Weights of a small transformer language model.
Architecture: RMSNorm before each block, rotary positions, no biases in attention or MLP, untied embeddings, capped logits.
Training: a variant of Muon for these matrices, 359M tokens, 5298 steps.
MLP neurons of a small language model. Each row is named by its layer, matrix (gate and up: input weights) and neuron, and shows model dimensions 64-255. Each number is 128 + 24 x the weight over its row's rms, rounded and kept within 0 to 255. Numbers have three digits each. A neuron's up and down rows have the sign that makes its largest values positive.
Before each neuron's rows, "fires in" lists the words (lower case) most often at its 100 highest values on Wikipedia text that the model never trained on. A number after a token or word is its count.

fires in: "and" 23, "was" 21, "were" 16, "first" 7, "be" 7
L10.gate398:104135146216108162137152172163117139120104157165107171126099114102101118121161140138124153147161155103146129117112152103112159110118082119136140118099108138160132130119119124137138117118123116135151126130097162142132063164161156155151173119136155142118092108094130143128146104136112137115144106112098140141116123119111119154091143126111106140136120112163155148101181120165145149157089175098137078135143151099108107119137103110149105096153111106142174115128105124137131107137164151110117114105145081136136139119129118146117130142128112169121143189114135175090121116102092164135
L10.up398:094101116125145167114128118146131142118131143117105145125135122140105127108121120141129101155141145110146163172108112085114128123099105100155112069175094118125117125123133134115121120094145087115135115129115161116115126141074152129079115097131164143105104143168128094122134134146083180079158165133109090111149134141106151117129116122125161117116113106148109118137117141118108122150101171118143091129144106140125142112145160073104129127070140135158153138139166137080115175149141135158124144140137097084176108142136159135145111134137115127136141135148120152127131125111118180150

fires in: "of" 69, "in" 24
L6.gate246:135152108151189100078127105165081094113103106128160126088104159135150141113116137114109134163086135130143154147114096148079173147097140116130113107132145121188087116106104095204147163172111164143129109114153126150152163132065129139117149148162114125161074128145140116113147142101172132146098122114147140143062096134165141113154120158059113129107154165124095138150106114134171127108113118134113122132119123133138144124131145150117064138105155108109118122193119176099116120105144134155138116121148140183109119155123106134123156128144113104137136124158116129139136106128114184097
L6.up246:141121105104102107134102139134151128133120132172118071117173166135105139141113127152093155135144143140146130109129117152151133170115144136125104105128145143117184108157161082103132147085113167119152149090135128160135136114133160132132160193132146111128106080102111143117140147120138115141123155093084137084127118116164144119081155099124125146130162140146077085136128141117135123129143134161154136147150115159108115123123133118126120076090137129106134069097150086183096102130121134104139132110124152145162119107109145116172141137159116116101131163129150143111148117151155118089

fires in: "it" 18, "is" 15, "we" 10, "there" 9, "i" 6
L7.gate405:138138146155147119082119093156111172131125164171166105121148095145181180154172129154122173113118051092096134176120085155163114137095139117140120133123131120107112074112092131143128132105077124098098145123136101112128139078128140126154126119176088119134100150120139104104150147126143163129097128140104136139072126138151125135160097128106098143180160081142135124100115147166089150125111131122120134130109133131155149113122157121124133131120101123134170148115104112083132168129122139154144167113136151187139120126120118087097158106115097149100099153145115139110101176128163105146
L7.up405:116125116121176088142116097105173139192111140175142131097155088091167124113133135107153133117127110170110149118114097143108117116137113106121089141116148146156123119135100132184122072157100106173086157132140121110139098130154186107145128159111128104106142158147140143175140112135134148134129145144145171134141127127119121118064148153090133111121104127140154175130142114122109117105131099121164092117113146086136148127131117110102163152102126120179077111129127115143093179121128085136135136128102131080118122132074136102119171141126106123097117139134117182135120201088161099154

fires in: "be" 18, "as" 11, "part" 8, "to" 7, "one" 7, "in" 6
L7.gate599:116128118099113166131153107119143125148139161113120129137130114127144187157099131153149114130113151126161118114126108134154152131084167144076078132137133101086123125179103120168085130105138130144129144069123111110083122124131132137114087178168151124138114144143153151166125176126117144118153147089158116118114124146104105130161109117112095130104132113130070119107157104094184090115127156136150120133117172121161116099128137132178126137157109122173120134101158093175125138151120111099135151077125102093128146115142113150116089133055157162144112099092131132129120164154147139091
L7.up599:161105101083117095118136087136159107107105086168132134181117125105106097116134143121132107105108124162126107135150142124104117155122094121151179149144137166162149079134138144119114079155131158111145111127133164102132133146156107195147162143107101140147141174128115131111180104115124140166130145077122153168113120114156161117154151148136127152125105128061127158115145126097114100144160142140111122135107148176104090109144134150108133153150117119160089117133136124111124114128067107099126132143128109110148168150147119103146141093113139104102171112113150146185118128153147157105

fires in: "the" 63, "s" 5
L10.gate101:088136098146145156131092139123100130102102094115125148145126135112129162130152158169149141172151106079105116149114148131126167175117109134144135131108144116112139128122115159151075118107139100143103094110150098133119127124081139130146126080169169106115112103141134108164201147090188139133112126143140102148140150094124135121149185129103178128114101166098154160105137160129114152104137056107134122129110123132114173100136152135109106131150128150128146100125130130171153108161114106088109096141101111117113129098124135080141145102111110128132126124101143122113107135139131110109
L10.up101:102131131163139173157133115119101069153121183125123109205104158116100138127120084200120089140166134081139128145125142095130147150137108118109179135105107147119159139136108123108117132105105110133123136096107073095130128148142121075111117125177163099086110149098110165131160106138108105130174158133159176093114118135082118182123095118147147117129085123136138127075141171103129134141158143089140089143091103104142141138126131132152097135105141110124124158158173102109098128149135143160152118113143090095149114133163143134167124131156129137090110119135141155105127150092133134122

fires in: "it" 99
L5.gate306:129126176095101104093141156156125152118097118123148100106134122128127148122125109146183155136179140137174119178163122111141110130120139176141120123125102100097087084179099120122137089139098114129091157110114148149119158072130135114119154140164094168147135060104143127153111099090145127133095123133102119098098115116172110102107173089134097097102131114143122166089064113149126136113129120166109111099093121111154136073133123128121163132124085108162125092164132101118110147169105109147099122126123122123108108141152133130097134125110107178143103107116101103139110121147110105143
L5.up306:132139167143111095128140128158115128102100130142155174105122093133087150140117127144154197114154113128154116128122132130122098140128100138152134144077147107102082089153100112152107102127102154161088145125119125160153139121098133083148169127157120148173113114156148152108100130141145126113102131121141109130120110088168117121135157142156097110137132088186203113139145094106152118151157143131119103086132169114088167147146126144139149144143149149115101104144124143128116135112111108164137092128119174156122122083129149094121111134137134150094127144154086140145103106142090118139

fires in: "of" 77, "in" 11
L10.gate581:151122146122150117090141148103067080138168118104150123140130127119144131093115127146114134110102133110115097102122106099142123151166129144122127130116129101131132140103097117131119146168079134135153108160110144111163121138177117116099108102153151120127164106113159154142151134130151148125151152147135118149117144107127076160151151112158112099084081146090135173109151146121159139144127147142121152169119140103138083109162125153113103094149046148085146132115113122101115107141129111116113121121110139196141139123134118109117112139091137112141142144123127132134150102137145135151
L10.up581:159156124124127120098137138128072115191161116115152137124115111119138111106137135130102152128157126115095128108168114147102135108110080121151093128216147119109138142113108150153125115138171167155063144107137138131148078119136133070124114137107145150098088154134138111131118140114145084159142091122123158142103118124176137128110107113177156115098161141134155140100135124133137133094147137112134117133117127142114078147119140082109116153103121104127156141145129134095120141125121120090120132086124121144126157074108086161137125202140143136148170115086131176085150136145153136127

fires in: "of" 41, "a" 33, "to" 9
L10.gate243:134110125127132209106126168117122127131200130130139112138114180160131132114126090099157144132161107143155128172117152128158126124147173147129078153154135143168140117148144124138134139140116074167138115096131131139123111130110142124116103140142130130144125103093127098108112141133142208106121153094110123100125107139121139113128105119167118091144105150102123124166139108117098118140123141141082159152162107105163138148141131134129109135157147123176140150105126114111114083116102149118088081091117119129098157132131135090104115151147137168127116104103133138138097149152128175168
L10.up243:159186135125089168084088112160095152109153129139101118062101124131156177130098157166146129140139147099086109126094118137095127148104128102087141107138100164133116131128140132127102135111115152115147153120128152078139083136105118146145136101157113131122131162163078117105116127137128099134170138147108105135101120143159144154140140110112131139168122116129138135129119150137135103111159133113115141135160090178181148140137106192144097117159126128148083145126127119156134102172135135129122109126122143109156134132119143156128089153145150107137150090148098124118135144127149111143

fires in: "in" 54, "into" 10, "entered" 5, "to" 5
L8.gate527:141126188125112132144133105104154089126124156163134113131110163100130134122129138141130105175152148140153152132157075112113130165139088116107135157115175136144141095189121169148080097130135131116114152098113072139099117096133116084117127164162126126115097106125124108152146130154132140149092123110162110132087133155118133118111101137130152141132174138136122103123177125100149139108122103176139110166156142135147159120125138109098110105127173120124165132132105145130134062127131107152142130104124147116138106120101119146173114180117163110065118110100137133110089091119121127171
L8.up527:117119119130103109119123119129137177133131142144144150129098126079167132159142114135125129116114163129132128131131112154121070146171130122120092148144193172103109149118175117158157137137128116071119152128128170109124123179127113154199147131153135140149151146126140080120136143112111101165102130114131094129101107130154146142135158115111153139154100074152167120109135086163134112108146147141165110140112130145162096102125123197177086103136135127155168151115171118157113125136134091124099162108149161123142140148122122145112102112162151171112119130164133116152093097110165108121

fires in: "he" 13, "is" 12, "was" 12, "in" 10, "they" 8, "it" 8
L8.gate22:115108170112068177096124138124110158122148108155123155130113108116085137128171154158099140105099120139164156101187146135084135149121129125123127095128194123134145104111128145204146157157125130174127141130132122144129133087148165111070112151147145128135126118137122113168126142141102156086091135109108129116138122090120135132084164167140165131133125137112145127120158150151142160162085146133103124151156143168101142100158113121154139124158119150119159106159112144144139089113143119150150135090143179098150134106150122126093090108103116090173111114143154140110124126123160124139
L8.up22:097159146164132176152155143124129132130082155127098140130128139116106147123161149119136135121097098093116160136147119101123137139142123139155152155186161095174153150102109157160122145123125114140131136144179108135152111076142131102123104132154113079078079161163093122121160110138137135139183123112118113138126132095099157117102133114135103086099160132136171121133102187159130140172143115088129124152126144136126104132171111140171137129159116128094178162157158139151112124101168109148130168114128151131133177101134121114127107112177125122131155089124130165112135118078072139122

fires in: "not" 34, "then" 9, "rather" 6, "from" 5, "instead" 5, "themselves" 5
L5.gate276:134072128115141153145101084119079129162090112120127119140097126121165089102056120109127112084123149102149125120125134146139124176144118166081138126130107141132132067129106135142091169139169152107150137112101149121118123121115147131099089128097141092088141103113138075117124121126092159106148104113130162152095133120109150082104147134078120144128091117103102132152180109136168136130134129121133118163163147122131135094128096148114122125129060117127136130151105120140158112109168121141129154114128103157129148111074091126131121105123103117115121163090162098158086158130120148117
L5.up276:145126098135123144121073125114130175143118131181090136103134126116101181092124134117107111161113144146147094166190170140134144145123110141095139104112110122131143139127146085127116154120168128075118129134152123131172151132123096153146167071080112116113150108094143102154114104129163140156152173088089152143110165107119117087130075148173100130106142132114129087151091140126164133149169114125122099087121118106098083113109145124126120117126133131119129165087086165125154126131148135066146092128134083153149138116141123148127170119117089107125127128136118151162123132084121110115

fires in: "new" 15, "long" 13, "old" 12, "late" 9, "du" 4
L4.gate573:133144122177168118107090123120133120080134140216139179118128125112130087142179149125055140100134162130131145165139136135110140134136137132125098150147131145106119131167141112131105176136099151136140126173135182111128138170126115093133142197129128068127111146083114148111122141114147144132125120099158136159139138114149126106139131096104090149113097135154125164111123145126150118126154109112134094115145114125163115095101149107140151173116082151135106118141135144142157148124116112131103132079184179131092113119125087117128140110098126105170134117146105107136101128146108161106
L4.up573:140175142131122171134126090128128100113107140127123118121137093090145113132175156137110103133136083112137130099127135116119160114130131098125126150124127132104131113123141082103135105115119113141147078103138137105131124118152069121094127152117155109112135150119143121157172155179127186166120140089112133105170133109134151132120140107090099104084124167107090100137105100135163118123145107176165144116099120153144162193149110112156095103149146115131133098137157121108170128140135112117154102118144154110088143110139082133098123104105154136130126107113124094149156101174155155097

fires in: "may" 18, "to" 10, "which" 10, "can" 6, "contracting" 6, "round" 5
L4.gate311:146144135142118122101144157113089128117101132088183121115123099175131143155163175094109172130124143113126125100177131139150138122147104131120089137146154136127102112110117132185072101188121149158078146117135121102124112112102115124130163121124082123075085141146138160140135080132135127127092103143101163144135120142169135109156091142113126130122142084124130146096113118126114129137116120139121147126175160129093158155113118178114161111157109144165130175122106099110106130091103136175129138113089133125133087139115129127141123134093127156115110071172106144140131100135137150118
L4.up311:134175158142136128104120087157091188125100162097183131101127149111136085122150106100124110114142148094176067162113135129119145099114091146144115093127123136124192124128122111110091110123146126129115128146144128158135073142150118107108158130136090115067119096125119123113129127175144107121169114182107151113163098125135124100125144117118134160165131137135128130067137141141140149121125148118113151112158125163111098160158161160168125124164134109138148144095097099143124127163093131087154134109079094126136103103126102097098120127176135156135140107137151103136133137132164149116

fires in: "on" 24, "with" 22, "of" 19, "to" 6, "by" 5
L8.gate451:189150157119127159120145128153119164104173123138102147089142135189122082126168119134124123121124114173123098139100155127131107116124130138092118117115089154107132106172136092157171151108131126125124165157158141154141116136134115157151119125164126108123114081107101113144136169101162160132155139139120058144145112183126117183136124116147137113128107123087097145114147127154140166125156134130131141124124117117164148111119151140103098136132147111128155133133145128090124140141147150156110097151129169124123098120122123126088146117116117099107102123112136128114105163099115129125
L8.up451:157165102136111138146178121127109134189117150140091145129174120114137161109123083145157154122126131080111116081108173126094163118086121115109137096149173135148129128097174108124132123099158128162128118157085108107105134137145119134100084119116157085156152149126152116128117149084162139112127152162134105125156127147119099149128127116114137124102137132095133154140133122124089120148110130105135108121121145118168104171102124137141108095118162116101135153162134113093147104099166128125109159125154133178137104126102101148118147131123140121111111102126075119105131119151142146130

fires in: "of" 20, "to" 16, "in" 14, "for" 12, "by" 6, "at" 6
L10.gate69:137124123153111157145146094145142123153137130142107109113104139155131153102134144165163142139141139160117104182122131130142133151128144137113142129142130095141115162155137133097134107122141128101115131097135147129086166157129118174183114143164134142158085152139108119138193116107132184143149110138104129105160114135155162110105138076096137124172129105094107135142089172115138140135134128143085140092137115105149079166151095127126128118136132094139098163169151123141112166157110142120097114113136076154163151077058125129114119148106108111112077129112120177133098135153178092106
L10.up69:162126130135139111155119099155140117118130126111126112107097117084119093127147124171110109165115113126139137156136096108117136138120162095152133106136127120118106165151139144121111128099093141130139180093139126120125142159125128111168157124122145149171151168140112139108083147116129122157125175158113149130135123166158155104155121157113136103140126130107099102122111160110137122144113122123079127129116189076106126123158120101137135110140170102111115152173143141159146122141130135079108119129117119084157140140108119155087123140113146124153100082131112151126104132158148106127

fires in: "he" 32, "him" 21, "she" 14, "they" 11, "men" 8, "someone" 5
L2.gate429:152107133109158156076112103107179121115133115116159159125153116106145134155086074146124168125107095133141140093119106138139168116098136176142110168112182118182149135137132140112129147126124105136095107142152065090131096096088083091137078131120118128140131155116161132100169150116126110120120144158139165112096128142152130126154139145131134109136134161089143131143118134124119100137120109102152096111131193136121121067133146125152133139131106121130120108153147122082182103083123100136079133118155149143135121091093131108136122111116126117111154178152132094142142133170097145129
L2.up429:156139134135151094073113157135138121140145210124133158087139106098141125168108086154141121142143123081168142110146121128135123113103123179119118129136121128126151116165111154185147153123115138145108186125162105114107093122122119107124111161153139103131135137128145104152126133090120146134131140160136138085073170168150151114157129144097099104116125142115164153164119148110167142117094106111172063108108173119133111116123134132126175133131153148091110130140150118126151134114111152111132139119112114122092075132132117143122130145162136123127071152153140122111128120108126126157

fires in: "one" 26, "part" 11, "consisted" 7, "daughter" 4, "consists" 4, "intended" 4
L11.gate619:114161120118108154125070121142127117117133139100168087151118158105173112121121144108172140109135132135170107127118149127136144114139121132112171092129107125125123130162083103128114106107139088164113123112137142130136076120115168141126089120167141146073137098119155148130170081119075159106142120114145130147119132142131129167112081129138119112105111133134123137111113097094127131159151174085149114104154124156126131138160066121141092138137167161139133137109113133137136105146126129099125109135146092094162169148153125100112126123107128117136150143138165141157118183166105108134
L11.up619:087128167122123136139104095110162127106124149091117100103096183115115164154125175106141116131106131134134091150151149104095129142129136105140162124098166094111148162122111091165127142155128100131110136146158163115133098123161132128106147134122160165120136133158118139140134132121116115142118139110141117148120104193103142160095130136149078092154116089127186180130124137128119155119148101107141097123133107179141136124109122133092156154120117167170127147136158144085079116086110136116103149121171146094140143128140122112165121119068147131120127145122139118145142105115125113153

fires in: "well" 24, "more" 16, "only" 7, "far" 6
L7.gate242:153096103138150132191140113174108066138137107175116125115138161108180163134124136132118112085120114148146154153151124110122126187126122110134127106149131135120142125133116154156189080126163102160118138120112169137159151144087135123133099117138162156173131143160114161121125126124099126094104091089176137116161128109111103172102144119101126119092135143125158153138095136115163096154126134123115086092122135133127122127125128139133128195114130132140099122121114116151123177135127073140134098111115166152100167094105132131099122110160109154122155150113154149135132169110115208132
L7.up242:093119092138095117088128143152097126108097070135146121099158156110159127143134129106155138126144082120186109116134122147116116106138152115127156129121109140121130112117111127087092135124149109088125172136113124128163101169117128105120146117135164108103126156095124116106147124177148164147169117122158138166089171176103102120137132127125122156105154189157144170132094117107127105136141149145152093080097109106159163117151166128131082120131145153140095117129125122070129150133120092161140094115109149109113163109152125119128083135095098132123104132161116112139126128145130181108

fires in: "was" 39, "the" 13, "daughter" 7, "been" 6, "and" 4
L10.gate451:084144125136157123138172098137166136138117141095090115115186106114154138168125096117120166126086156160113089114154140126148081140065129131152172126128095144158127140173122129138152147101109117154164118123129127148153114126173156143140118100179154153103104097096125104127169143130153143146109113093115094118126142176125108131109098129153126168168135154110116131107125126184136131124107124111117124128129148173176146140158159094137134117102164122163148131107100088139161131109121121152139125124120098131163124115125134136116094146111104125125139140168125144078133145136108138138
L10.up451:154158090104147139058119120090149121113145093141055098146127127152157133152141157171138105141111129101142166129164138130113112149133122124103166132132129168148121122134133159123152136142099159132103109139145139112132089135130141120101095098133110145123121192162138130084148139190139170121124157168132178126086096127116131118147176152120160165157110107104148127083149099111137120190128173108166134130123106107153168108106130121080143147126120153114146105107145117115141126103091124187116136116160129161138149135111126169140116109147140160129152158142104149112099110113142116169

fires in: "a" 61
L10.gate181:136109154101139152110149107093129110167113166101130123104094138113121169136096151109150151110144099147089127120090111095125130153150178117116066143115174114128153134129094160099114114122131073089185121117109129122151092124106107155139147091153148122139154134122091127097143129115091160085144147101130120141103129150124151147082151131142112123148104133111128098100141119111114133142164151114125128121135154142128151150177105160114063129145121124133132130125099113146128090144153107091111080111097159142110131144108101086126129174181143148132116162138103119142135139104092129106
L10.up181:151090127123148114165124136137140173098138154141134109128093136126159176152142161079111145117158098155179123128140111128126099123168153140132122127130145148133147135141110140131122116139120112103154140152130158137195104119132110169144134145175084147142112147164089147104100114079127172128152105117106154130184123138128108139112146151177131114096167080144107116149155155152155114116140151172124172091148122114135142087111147170105129138125135152119154156136129161093116144113155133137145085124107143138119099159085123106159111124115150142134149146156133138108086129108101098100

fires in: "to" 21, "first" 12, "he" 10, "can" 6, "all" 5
L11.gate5:143098167143135130155125141084116097128160116133123138086166111150094162117141145150084088126137164132120114129115140130143101148125151156086094135128109110104154102127089166158123111186132151090108143123124120100102134085136116109168145093137148143093163159096124108125148105153170065079131149112118156212090143128140118141139099118148091129143116148149133117133157081083161142115132104133142140134122159102130115142136173151116111161127102114161142169115143087093135127126156114165137080109165102137108110169104130119082083135160101148105117106152119148126117138112146135090
L11.up5:101109134124146149128101124126112155111145143198138130137111150158139140118086164138124123151118142107181067152140122119116158144128149094100130184147116145160084144163109088139124148103119127133102140115126109166157134118144114113139155131137111122140120094156106071132148158102138142186147109102117157104127127164134130146088149138108086084180149140125136165170107127145126122136142124098153116133155106165149131072158147163107132111129173137133118093091093137123114091125102108110111136141143124071107138093104086119110123161136095200170136127126138123132096104141124123143

fires in: "that" 51, "of" 13, "as" 9, "in" 7, "said" 6
L10.gate105:153161136145115134180125116102077093111138116113149132135124105118171114091109122096157116142157129100121116110144123132137160148096107141112174107154129093113152134144117151158144133173096154157085142102149124138165126121086139118114128157187155147135133110145135107126113121130145148109129126093157126148078126146141109115127117155140144121123133124129113113116136102111095101115126164140050136161115164125165118123173138079128103128129132121159086138124134171197159149130120110111119147149138135174154157141127139141143129179084140130076106130106121178109137139144134127124
L10.up105:109129120105129127136066170143110083148141165131184151164081110111087135109137086090091115115139153118108184130098091154121150136144101144185102119127107115113138133119127154133113121128153132150077162115133101129136133129121108091164142118158124118137140096112117115148167126113134143139138182127107130134117154110166154105120144137159168164119174124136113111131110162114126114129116113149122160135145173125136123159188139135120119082185100115139108115087151124146142174089148159118103130131087086206110135094087136134103106135136119095135157089109158160121175147145098108093

fires in: "of" 98
L5.gate355:091148170108077095160172115109148098092174126106102131139131139126107150121103126156134178147141118141108114144114145101119116185154104123139089134126112146126124121149066138117094099133096133128162111117091168147108117136103127116107105125133125147121112117121141145114144138100121108150101089136147054124111138130139106156143090173150164132120112143131153132116123097138080150154177123175142128184090111114135119099153129123135133169121127115113134121124140115146152126142143084113119159105094161146148120105150059132091120123091134154105142097093141147128131139148121145100
L5.up355:139160148137133134112140119141156091070154126114145112139152173123120114130140110117159090099099118138087138066133158129082138096104092115110107142137124106104123121128090111151110137114097153100178159129080186142150147128115128103109084107141140140101139129155167159116148147110132118150109143107156129115138143162139132149130147102147171124109137143136119136115161155105147167147163128092095122153140104102170140111102119123129107178133118147073139099111151080165141097166096131118121145083097150161102110082099095120146123149094152166099103122104179166147098127181123150099

fires in: "it" 44, "itas" 5, "class" 4, "type" 4
L5.gate425:139090154148102110082125136148099118146129110123146101112094112151102146119110122148110138127128124073113123125127107148126118098100149141109125126156120122109137171169140146160157120154102112133128118158156152112120129087127156099147179129093067121114119172121139145112105119103089077118151160149115116184062147112159139115105152132138063137147108176136088131159104156135158129135137101137130129151118096171120132103110150174145161145129124089145129151142151141131097095158128145131132138127176131101123122143121117115101106142094191118141098179126131124139071098154127155141
L5.up425:124128152096094079131115148125134082144168144127103135116096159137132117117110106093119149115121111089086135130136130125124139139104172129145130123121094158129111115173125104132146133119128119171101111165141134096160109103128122139133140127162127102138109152130082153152144147133138143142130121114086108150082173122156126115145129115120069119185095105165108123137109073130141139123149111133164107104152091143168115093133152177096118121139141102127106146145168166121105086103145147147131132127188133124117129160125134148104119122151098133118125177162095124130094127197133136111

fires in: "one" 26, "because" 14, "member" 13, "part" 12, "addition" 6, "front" 4
L10.gate97:088128128176097175134131119141105108113101135117153057160110102153130125144102128161203121125117125125161130133161140078111114123124124091117119148109134158112102113119085150139124135162134120178134166114162104114143107088085155136131131117136114141146114109080127151120136082085117118146153174118123125171149167187152142162149151128126130156152119120136113146113178113123156155110134103129151150159144121133154139156143154113166160120121114123150110090094155097126129159163152120116144160112184123096163115182166105140115147089141126176124129151122171141084091130127141149091
L10.up97:119144113107124120148161118118168173139148099111137122112153153149113119117151142102118086105154125139152107128173132099106121110152161149154125163135102152144191130157131115161113121106087131096108126114115157148156091140158141179110148149111178127173146133108135122136155157125133149110124123138134144158093142137114082141106145131150095102140133097112160137154123124096103070117116146112141141100126122118124100130124135137101108118136112106159107085145097100122100154130123101114096099140102095091124102122107103128125097175113163142138110157136139175111189112097093135114

fires in: "she" 35, "he" 31, "it" 26, "this" 4
L2.gate61:123138141156186189132118045110137111151208131113152105104148113145104091090150131102137116121093115144138139126124139092096126127113126128167105100119126097147122088152115172122092126141119143107093099097115146100157106155135112145111177125112177126107106157115155103106117151125110149106100129142161147154121080132144107144120147124114152071124151104144139152138133147118164103168140116147126128077133126084114088122132127119114140148131130153157139099152107093134134118125132111123141108142136142161138134099167125120129162140156110128088120123122155104136145077113135102104
L2.up61:148130122125070092120113162081136116110086106128157146124136117142096144148149100155113097132106101110064111124120085105145143148143140158127158148144104110145134154139147150168114118116098155160120122098118156172119105167109121123126084128135116157198178159151147073166117087132139139141147176088089140147097159149155115135105103133111111136115123188123111135195103115140115148115128099107182151148109154140087137157132129128140135129127105100148153135168140187124109164119097116117143111116113146056135093137147102105145100093156153136138105129130109171117089121113169139140

fires in: "of" 54, "information" 6, "delivery" 4
L6.gate550:141136127129080148122133140075131153113177110148130096149103125128136130101104111165132135130139096155124092109147181072114120093140170107118149170155122110130129158125143125119151128171149155136141145129121140130122109163160130133140111098122134157114124166145141139126150132100095124118128136161112125109149153124139133176123113124102128117129148142152119119150082101128138115092144073127145162145129106128128102102131136160118071194136102119129127102125136135143106078177129132160104161113088185129111155146090116151105123103148163166114148123135145065142118145139125148128
L6.up550:144151120168163112112121079076142138128188124136157116148130179077110098095138161150125141132083121118149154106110133095150142149158110118163049135131127096105115129107112139130091172135144100126124086107112164139162162143148086104092114113141091125151134101152150139160170094124114120203146098177140118145121135119128112120136122171116116152112135124164134138112109097113131115123113126132121172122128117105132106087117134168102074166108125123114137104133146071150123106122135105107108133100062166148116129134138105119132144095140156102092101200100179119128139144140114157127

fires in: "in" 50, "according" 10, "like" 7, "for" 4
L5.gate514:126110150147140111167107081118177127135133131131119113119173085133146117103109145148110115136169126135088135151145063101085134126132123149151101136111199074111122115135148093118116103160104131134103119112141136146166121144129093078134106107165140149139116104127160142136089134116125116152124129138106139124109151141123074158094100140135173145133150155143148173129124128128119124136160125160100095112129137136135126102146177099174119100163112121177118140145101114140135142093076138179140153094126161153149133126121098152158121155118112139095158124110073145124153136144128108146
L5.up514:125110194116119170146102132157103128109150108128138097095157131131119139079123132118126119145158135128103128125159106124130101159077103163131101135125196114095122152128136124128115109138073139138103169125120130136127078189101069125116092149136143168149138088111142120126146122132158122138133122154146116137156158108124078134125130151128147084134135143107157180126118087110131145135148079128099146108169142139129098090155109111146132075150103137158148140120129090155128121122131142152084149092148118138130142131104091108168117117137145155139121131145090158144164156149156127145

fires in: "a" 89
L13.gate268:138145111144122123133164119119122140125128090160182111129114129130107119135137112092159109099177103165181095071172107105123110140140121127140080095132119175112166108133160118154159113092130105154149144096159135119169144134130162171130100149167153161110142141164098163134129147115090136088138095127103118110113170159137133150100129105170134092124137115133121098151129117154130130124138111120118137119113124078081163156143162120120142168139133134148177127135103127087144130150111091101117065102127125091150147162120122034132120136112156127124163129150132123140126098093096124142
L13.up268:172072140134119111120102086160119117116117137121128112147158132126137139100115178168107127117106107166133110089104109211139144138134104112139092092121144108109095090138145142120098131129122117122155122166118167145176144150128168162105119114189104129121131144116137095084125135122148139109164119139117158127145124139139123113110113132114124148095119149092096143143156104169102108124184156139148138112167124115138152110125077128114090116124145115148116127148122119137120108127150113123126109125135156172110108152132134170160106118104160135146111114070125154121126128158125119109

fires in: "not" 64, "in" 8, "t" 5
L6.gate362:136118157180110128142122083152147135142122120138132097165140121124132112150106136098127117094130142125114133107111113126085166126090153114096117114136122135100164105106095154085097113144084151123151098163119115130136125102107145145106127117132141148147132145077109121157109168111101129140082118139146134130142107087144120084100135159136103132158137113126112140170145146136179117124145153166148140093144138128083146165137133092168151101145127081165091123161095130159108142065156123142107125110093124080160131115122118153146160098135129156143126151101170113073140123096159102120
L6.up362:097119157114155138155086043112135150121109145181135073168144157149135119129143111110097157094143085143133101126137108135163120121137150134118098144147143102164101104101134161097099090114096135156122112155089134086149130138087069124103133132138103148107125068134128143128120099155144112122140106091122134113132141165136132106110097156114057128074181143124132141121102149105136140172130141136131150087124111166149118143124125098180143090129096185148153156145127125118138160131130163103137173129094135114144152102162145141157146151154157146120143139142117170125109132105148095127

fires in: "the" 100
L10.gate140:098128138144145167080141154102119113111112132109078114161104109089172131139096145145142113138099136101147169177116148082155150171117146123115145097053140106114172093094175130150099101092131087126144129120135141114133106086156175114109114144129131142123092112122137098155182130097138144105122151101124131132108146139152135092128129138119134114137108161132146136132170112122129153164131110123154128111135107139118112121140129134156121120128116139153092090172104105126094128140081150119066090104123129097117119101134155135120125135152142118130094132139158121082127138107126091093
L10.up140:082128132146132109132093118088134129113109177158136140112107149130114105132098139143134144116157151093136143092100106137137133103134143126112177152119146181127125147105103142141075100147124117118139115125129196099119128119104137148155068064129153129130146123146130166159171142155144163132096108133162170132118135102110103105145157138149089151135115113109125121172142117124123118122148160082116141125109157119165117123134146156129091164135145127133118100118093114100172109130112126164130124129103158077104158135121167130107131140117114149118156128120177114148126210151188123134

fires in: "only" 29, "to" 10, "all" 7, "both" 6, "just" 5, "later" 4
L6.gate558:142145160103153133139128143099159120104101163143097150193136159111109174131124153145111101124126088086147081081139115113139124122127152141119110131168116113112134112116122140115165110153109147102122164099133126102139143106134158092130120088108156159109175139122094121160141151164136137110106121102101122162159112163115151100112111141114145118153154110097117154147149103148141128130118123129142106126173160168132136117110115134145182136114136140164141141130138112069149175154145195148094160123152149108155126124083143119136126095063138157175107130131142128148129121129155095129
L6.up558:130120105182181144127095123089170119108129171117085146110166165106126156109081108126096113094123115099096119107120095184119100201155132128117104087119149133138123128132142130107133127114121115088134145126137143145115108126129073131168157098157166146108131140107101162101088163084130098127093133106117159205124122133117156129116159161130132090146156131122149144161107093165127128129171133115181108133128084101123110150155137125144161124134109136133132138119119097102150108141161128186120153134123119128147131128125157108097142126112096199111146141117145156152078110153112111149